python train.py --n_layer=8 --d_model=512 --n_head=8 --n_kv_head=8 --head_dim=64 --d_mlp=1344 --vocab_size=8192 --activation="swiglu" --norm="rmsnorm" --norm_place="pre" --norm_eps=1e-05 --positions="rope" --rope_base=10000.0 --rope_fraction=1.0 --qk_norm=true --attn_scale=0.125 --bias="none" --tie_embeddings=true --parallel_block=false --init="normal" --init_std_qkv=0.028 --init_std_o=0.0348 --init_std_up=0.0401 --init_std_down=0.0401 --optimizer="muon_hyperball" --lr=0.00965 --beta1=0.95 --weight_decay=0.0 --lr_head=0.00418 --grad_clip=1.0 --warmup_steps=0 --schedule="wsd" --decay_fraction=1.0 --decay_shape="sqrt" --final_lr_fraction=0.0 --batch_tokens=[32768, 65536, 98304] --seq_len=1024 --doc_mask=true --train_tokens=478900000 --steps=7452 --dataset="wikipedia_en"
MLP neurons of a small language model. Each row is named by its layer, matrix (gate and up: input weights) and neuron, and shows model dimensions 0-127. Each number is 500 + 50 x the weight over its row's rms, rounded and kept within 0 to 999. Numbers have three digits each. A neuron's up and down rows have the sign that makes its largest values positive.
After each neuron's rows, "fires on" lists the tokens most often at its 100 highest values on Wikipedia text that the model never trained on.

L3.gate475:577505528515502545464491488420517548505462500509486460492532458530509466580415522483495488490409445470495568637479486496551627489528534473471634573430398516617494514498513534563561522498523438468513551475511493528482429488515585485527458503475490439621476524534461403519557491390448483572444493436544501396441531459559463470485513555473532474432368476469422505527543433480469566489485
L3.up475:488468509491561603427483533522537568420493490442452580480583437414418459508464435539449412575483420498522536484428515452543551471432458480444542433504488477456589428586493557531501551443486506540471514441471442566495500485486522501510527494517499521536557583464439588637545459503547533504446457498526494428518551565480452437588438540468549612497567474590481477574537534416492563606527
fires on: " and", ","

L3.gate102:481539469490517452504573557497453513636557459450508462363562509545484452507540505428578494598444550633576554423478504396463514489573507382461465519412451526461531392445592550469483529477487544447548489575449535527515442494578481499585507601461560484465488418539453443459464483473497489583478564588584508414440488505505538551522472509449463539464486497512485529556538524576432513584555
L3.up102:564469543535589514507581478485559473497551461531367453469491479436436603573492492527569501505467561542557446518523526531475561493568457360507502614461570532545478497505524453529395495443621470556552577441469479503498461520489468450446491518501527507399487530522516483489517534536515419487436498461430459504559522515451601488530543503533390568479484506506487465480448487490540530497475
fires on: " in", " \"", " over", " out"

L3.gate1239:454537519592434455516513500534453542493526448431553464521610548499406528533494517494565554501464522517539500497488574375509556483461553510459447413491492463550516545545593532473539403457486537502623509585435527481462429517521531487556550475532557486543423463498494488548506562484493497462454485553483527501445489506532559587355463502530558507491541467518505485582428528487487518531445
L3.up1239:484522524508565570457521573430463517455571443480590492472577503604408555506524557499495489489522485374451484556487473504492521497446624565591491508466447408443425532499568555523432501437438572583517450564479501529451426499514498508453542566509539528441510410467524476535564527526570584555389431522508527478514481451412562605460536464505536570536415428599459453582417464474544426412538
fires on: "9", "'", " than", " of", "el", "ch"

L3.gate214:476475503529393513469526529635470366552501511459517494522477451449460537549446425571461507475453572508490466484575561524473492472502455568605483477519525430535486560505629464572525555503520506517580579501544515539538507471539415500532472435392594474532500525558533556433539468566490463628541536480514553463448478457473482504455555478510481486521517547519510529478459520528467443535494
L3.up214:595533515508395515412512610611455477548492445541516521577457364496474434543522476512480452508487520459409504563462518483525442585524521596570505484496509567488544584458474467526511557526499513540540572490487410451469540469463479589539475464532526556486490494552526583498456541468526546563491419501485558467542549513593535426518572504487485538588460571513550449618520457520531498550505
fires on: " a", " an", "C", "prop"

L3.gate677:483528478538504464517493540546374495455520453412515424450448489524538518509498442520561509465488476586534438478564607492525516598474530451485457575521403526476487568490506503534438462611491498555638388513482552580495425449499486542478415477544564415476572472479419547459486459437507474544470464456504528581416475466513413511530491513575441514491436480452598569417537505456534554435406
L3.up677:491674448472389447534449529541517567523620451480495448457488482468598511509527432505487526504511462522444390492479526503562535449414439485500469559547508409423491590471526606505424434564542545501468429560541534522481577508443502535551559512490447390550547474524466554429542569559582501492480495515487499446488421464532443459493507506627535558487467567486510457465516511456562457517424
fires on: "\n", " (", "====", "er", " player", " "

L3.gate967:480519498455460491347476508438551534552640420494456589431547521517382565526546433483532489449506579470563537490529569550610470456592514412499511511450551468532519535524475431425473497476569518443498620446552457482466489392513501556440515527556507438568500439539457511453496489527543483464500486506479566507509598562487483521518389456527570567491464474387540534483542518458571550486447
L3.up967:434533512611546520518479455456469516452563533529538509528525467416477463494568564541562544507536427506477492584482523475569517435521478495461517561566580483566464548469411402481480417509497499414428472435438420402519425402525484509461451465455529519415451595515441503502433506580519537452442544423529542428540480572513591439662531522422499525534557474605452499503478451472470448555493
fires on: "st", ".", "d", " |", "art", " "

L3.gate795:562443506420436473492532551508435504516515445483508450548462431467371476521506503534523512528411548520574609447505526405576506582502555398567470454496542500517540492415527517511535445482532536470509440559565593503527514497507499427483536468403531515448454467609578533548402588462562496411464402594457598524452507455451442483506415419574499482452566529524463494490509533506553540485585
L3.up795:494522479531468475532502429491461511530513558534509479495467426475488533438489576579419437529493518536553486483452453509445536559483502491491506451556549512521532590408527650542434569558457519545557481465511548504520504423535408524434565569486507487408536502443449510440572530478467536514423522537525520506561516495448583468406446504470489578401565469526401562437506478521465551401574
fires on: "'", ",", "U"

L3.gate956:481468480548474458461418473506570519500464473499439462481438473507414622461532383550543546494595397523552430565486550524514549471465494504447542471494533498505437418533440585509542532464535498539526476578501528532595403397513441474440426479606564524481586508522444512497570481524544547355520500509514445437473475545494531610314525540426492471570464419508534575591484523503494506503523
L3.up956:564464541459485494454402420512438472517531428449496513480443435586469501469445482475606510394524447487444497577514551544507570601502426554507473624550551475440504541520574485527467534509476546549480474483467521555502409470567432436417463583548469580480554404586436497531507576480556443571522519518580402461447441484537524496479498476539512395423544633424495493540545485422577500522461
fires on: " and", " or", " &", " |", "ma", "s"

L3.gate961:470486521444582469392431560453489515474478437489523565529575513474499489446414422527523474538467477540455400487462629452471458480528452459430414348475616426542493487445437498490576538466462475542439577504569540568524421520442497531494574574494525483585529525554503589514537473534512505458526526555504530459526466479526460526509498549428420469472493394378492497506442467457518522426472
L3.up961:447510543473574451507490479512391442436565499475493512591546459472494471524584479413522544537469434559461483455579517462490507525535469486406595516554462501559504577475410520534475590424541535538484516519485463508440600478473479417459494535536542428417524472480441488475542675563534486553469527483608392455471493437467493497522524501480450569478511456465520583519415507483434473527549
fires on: " |", ";"

L3.gate720:446479494487505500485500459420490357473525531443531488504572524473492479512534438428499528563575600537498478567419562488494520440472498537514555437518528519462544467492444431396496514559470500473529594437545464595563499484473572480544445455542525520474473526407534557535423490483432517497509471582549398493443366559524439449511511424494537422539585455461556488463505558548443468527461
L3.up720:526557523520474475487591600520560506478524486546389516491599413448505481480524529571517633529545478565495458493542508508444547466529453536559510478501447497523494426545484477472449498531535496518536558426529485524550493532469581577556505531524511505463474526498560576505479475529506437437525493508454477570486463521464482420496410531568491450385469469433497491542496527491529545441495
fires on: " the", " to", " June", " January", " of", " end"

L3.gate438:593511362499566475469560504485565546568591602605418492586573512473532513510458424499518519496552485420462517429522470452476492523551536522490439536476506522587492542557403584491423552504560478465514479460450549481504532559553574476397563537451485482542505447507477437526467491499545471424549528510429504529528476519517450449539506359515412604535531456478537455494456349472432593496428
L3.up438:590510488498490530484580483593585633541563570595449482515471471458551503580498527506567449453539505442431568521549476477485496453446568591523484400476537413554490434454528548500431525517582472539423557469477548511551430362517549476494517517426518429493588481559412438453469485542522449450557533491492462618526488491499533500560531458473449514524520438482437473509464460499439582433460
fires on: ",", " that", "\n", " where", " because"

L3.gate549:467542365503497463352538494546508475543435475501496575438531527493467569447482523437502585417560486342435437541502522481492521437405558548511478557580441511499591522485456378484434619522502426489504565442496557474537461528548479485484449512567487486432549452506514484477483459459460429545484565511420547477504407513475469523534535520548562505554570538519588505406554527521450487524462
L3.up549:501555514474540499523549488539462559545421439455462475500527516502515471558572525605486553574500520490516426465529571464520447533536571555388410461507493450353579556519510418450467510522506500532464478524587547548481487542496446504485429493549531432479480468480553558460504526444462448434491484446518473538681527533480474507487455570589451486427460485505472574513500386532463423560459
fires on: " |", " the", "'"

L3.gate641:539460482553514501552527439501446535413470486550533477535494536515464525495507510562501482484460510478509601608516577450400474490500520407494528441548506501445575490505557520526553487553598463472535521439457546550528384540578471575376507573431522486585504452435459502469461527521527435530446496453548600553483490517422474456538545393504414538469519562489562412581602547501532496432471
L3.up641:528554459490455544534605458488457614474604516616581516559469518567402404467471509553484619434467530520481489518448503541459442468572492557463475421437456469500501505567504546393455458522509509442501420483504507510542555534448470494432495482455529500456617554531485495477523501538485591494467548528429491573418453502484500471598518442532479531521571533504453573374485499472469458397387
fires on: ".", "\n"

L3.gate389:517503478594461509454484529481451494548445443496586482466495558469523563602431423444449391534498481480508574528513510451544510601458446590517473544585576503487550537546550563576554532488470551484565584455548539491499452602532485559521429472447416419555531559549463419552505433510489482565478513445521424428534603585396430546544508468513463546484536469560498497514490416565382414478613
L3.up389:450478546483534507425575531441545532564502464536396465491585535469530528553495563527455444473506492523577610466539477383560555489436477601510564546509525656445539502505511539498575533471509568498426464538570505509422462570473420522432547498453482539563470569484499449543421480469539446495467491530548489458512489492470592431467501448471411481551542479577529591486586510539438523521490
fires on: " a", "),", " an", " young", " to"

L3.gate1193:451487553501505509493469556480511554566477504544507540518424504526458494544535492437601513509496521491549510454442548477399423547447449499499593488461538470443529471461580446421552457530518457438419533514463483513412504420497428584559592472452531447417453497548453522525597466486485490555527485536486525524518529517525455473513514478483558578505459528491528554526465588482459522533516
L3.up1193:450516526622498614491496541484536431611524532517477569544452520527453515492448484482543593616573478514502608518509570518514440546579593498538505499555495524539546432414531465514548461511512545449460533445442501470575539465534563512441503565494552437585518485551601551477564475527509487478497494541537492623488454521485430525570466503528502481541543506505588583466501562576423557498467
fires on: " in", " to", " |", " against", " at"

L3.gate575:512491364437479442462504440472447531450602534445534525514503510488640480522465476428574495510374571571525546538550465492539499497546498517498511488502483447411460462579571470474485493524477491588437590543460577463536476431445540457537466535544553531452423529435505511489426467538480485467591472515471455533476568513493521594514521452488541499499420570489515548499536486461485563545532
L3.up575:546540562470458524511476425549495484464563516471510512593459560500549503506564422491512530476470519528516510527559480512514542473435477480534552477456475512476458462487452497497449525447475458546491515532442515556460548427449468480604488412516535492476388479436419482496502449557407508487581514501454481465514486483508524523411509459543571510578471510507492483568516479537475509590423
fires on: "s", "==", " is", "ing", " to"

L3.gate391:515510582546496481493533441453476575412501549443425623538538587445507500506549506521536538413445436408541543567469520515525508478490433624523503582524402515542569520435446493612441393579523454445519426490447416536482517439463485509540455573560530561501525505549561557557502500464584448496548493497464437493468460462484566494470436574387499421464443540487467454469499520450507513510488
L3.up391:492481563495469535464536460507377431560465526508433530515502558481490447543484522499417545499447557423462449460450525461572478526501455544503552561553452482522643482540484542514525475569520438507475497527448558486529481536403558519468437514423566491498522442549564545534451520410580485448541479431602528538468570409499540513501537598470518432485442492481541393522446523488611441649517
fires on: "i", " I", "ma", "mi", "ki", " may"

L3.gate859:572478541504482579509535482525587421589536576527503489479556521492423486563511413493448475490542483549466585514496520543507499504414497449489435505571471511420521355528424590496623510521484488501574450516504519470524458509489507480559475483525453556456393536465485499563485554611435492509438533591376535446507544537558494457530494467513506454466410524484502573509610557516481461414480
L3.up859:546510445475511517447493534478389428529453458447496511441510555501435550479506570480503541496489507527571442531432566496482515445457449449512565409520547354423482502555475444414531485502528518523433497527535568508439493467495462497455526525450579524547465529498558519571543475455467492483464507510408472414543562510500493550552407459562417468441464454495414509599530440413491516496507
fires on: ",", "S", "n", "w", " (", ")"

L3.gate701:495493450496435537436441539577458464555423581508337513521482528536466577497474536479468556506526626386468484553475551561431493440469429520486492470534535522519560511480502479417514516494481500556518539512433501405524401490521442549517452503623585511474535459361573559409383498567543516475473405497522434478497417458620488467594503461504544525549512530389505479619575504386478549511517
L3.up701:455569481497520479473480485525435560581547600420504500517534487551447496402478532566449537556490515534398523526493515525503329545491548396541478503461395584507454463437551533516408387512490501504498471472440537562534428474510496508544470550432567538455579381468468536511578551495464578470458493516553578497485422460530523540466494482456595476493511628435598511480508478550457530397491
fires on: "===", "==", "In", " in", " left", " at"

L3.gate84:489550572596565491487577497529451531552457528546465411467505518491478482543567473430491468556554486476475566558508420518544534554523437520560614583531506461576523562534444573541518477515480501508524453502498443517500460448624470466434485505553561484494441529597548539459434467559493550571503439461414377395523527506456534569480570490449509434404520461524472496459524394534452527365456
L3.up84:463493556548447571566562448415445499483634411478489524477538534515469540559446536525393594484539449479573450466471488524499499564478451569574477503619528474489507451561445496499519514512497490515482629515551477579429520493457451469436483484439503458524520591518512560472447484505521434491461444422476557609461536523489490532658445514520589440499495497440500490596339536376541521526476
fires on: ",", "),", "\","

L3.gate103:574513468448421585545553604523357547460487440499497492496543512528558564503461552428537465479494452458516533540485506352519459449470517485490419491488513457470572509553574561461614426468423502450580517382552522602462522557534500531543396476452395480552511466518478507541470517479421475429428518488441519571462550507613476507414479524527503476509459585448500610511508436553474522475444
L3.up103:575427565576488468471451466515559495596442543562496544564474489497536506479630449491529447516411462434535471430451546496477507457514511429503455478521526475624549516490529478401485549458520547520474475446567548506525572487535487555487386507463437526496481502416558449542598491434486470504545510561545512457631554479543630536522523545535521483471425424489494553551416420551406568513510
fires on: "'", "lor", "un"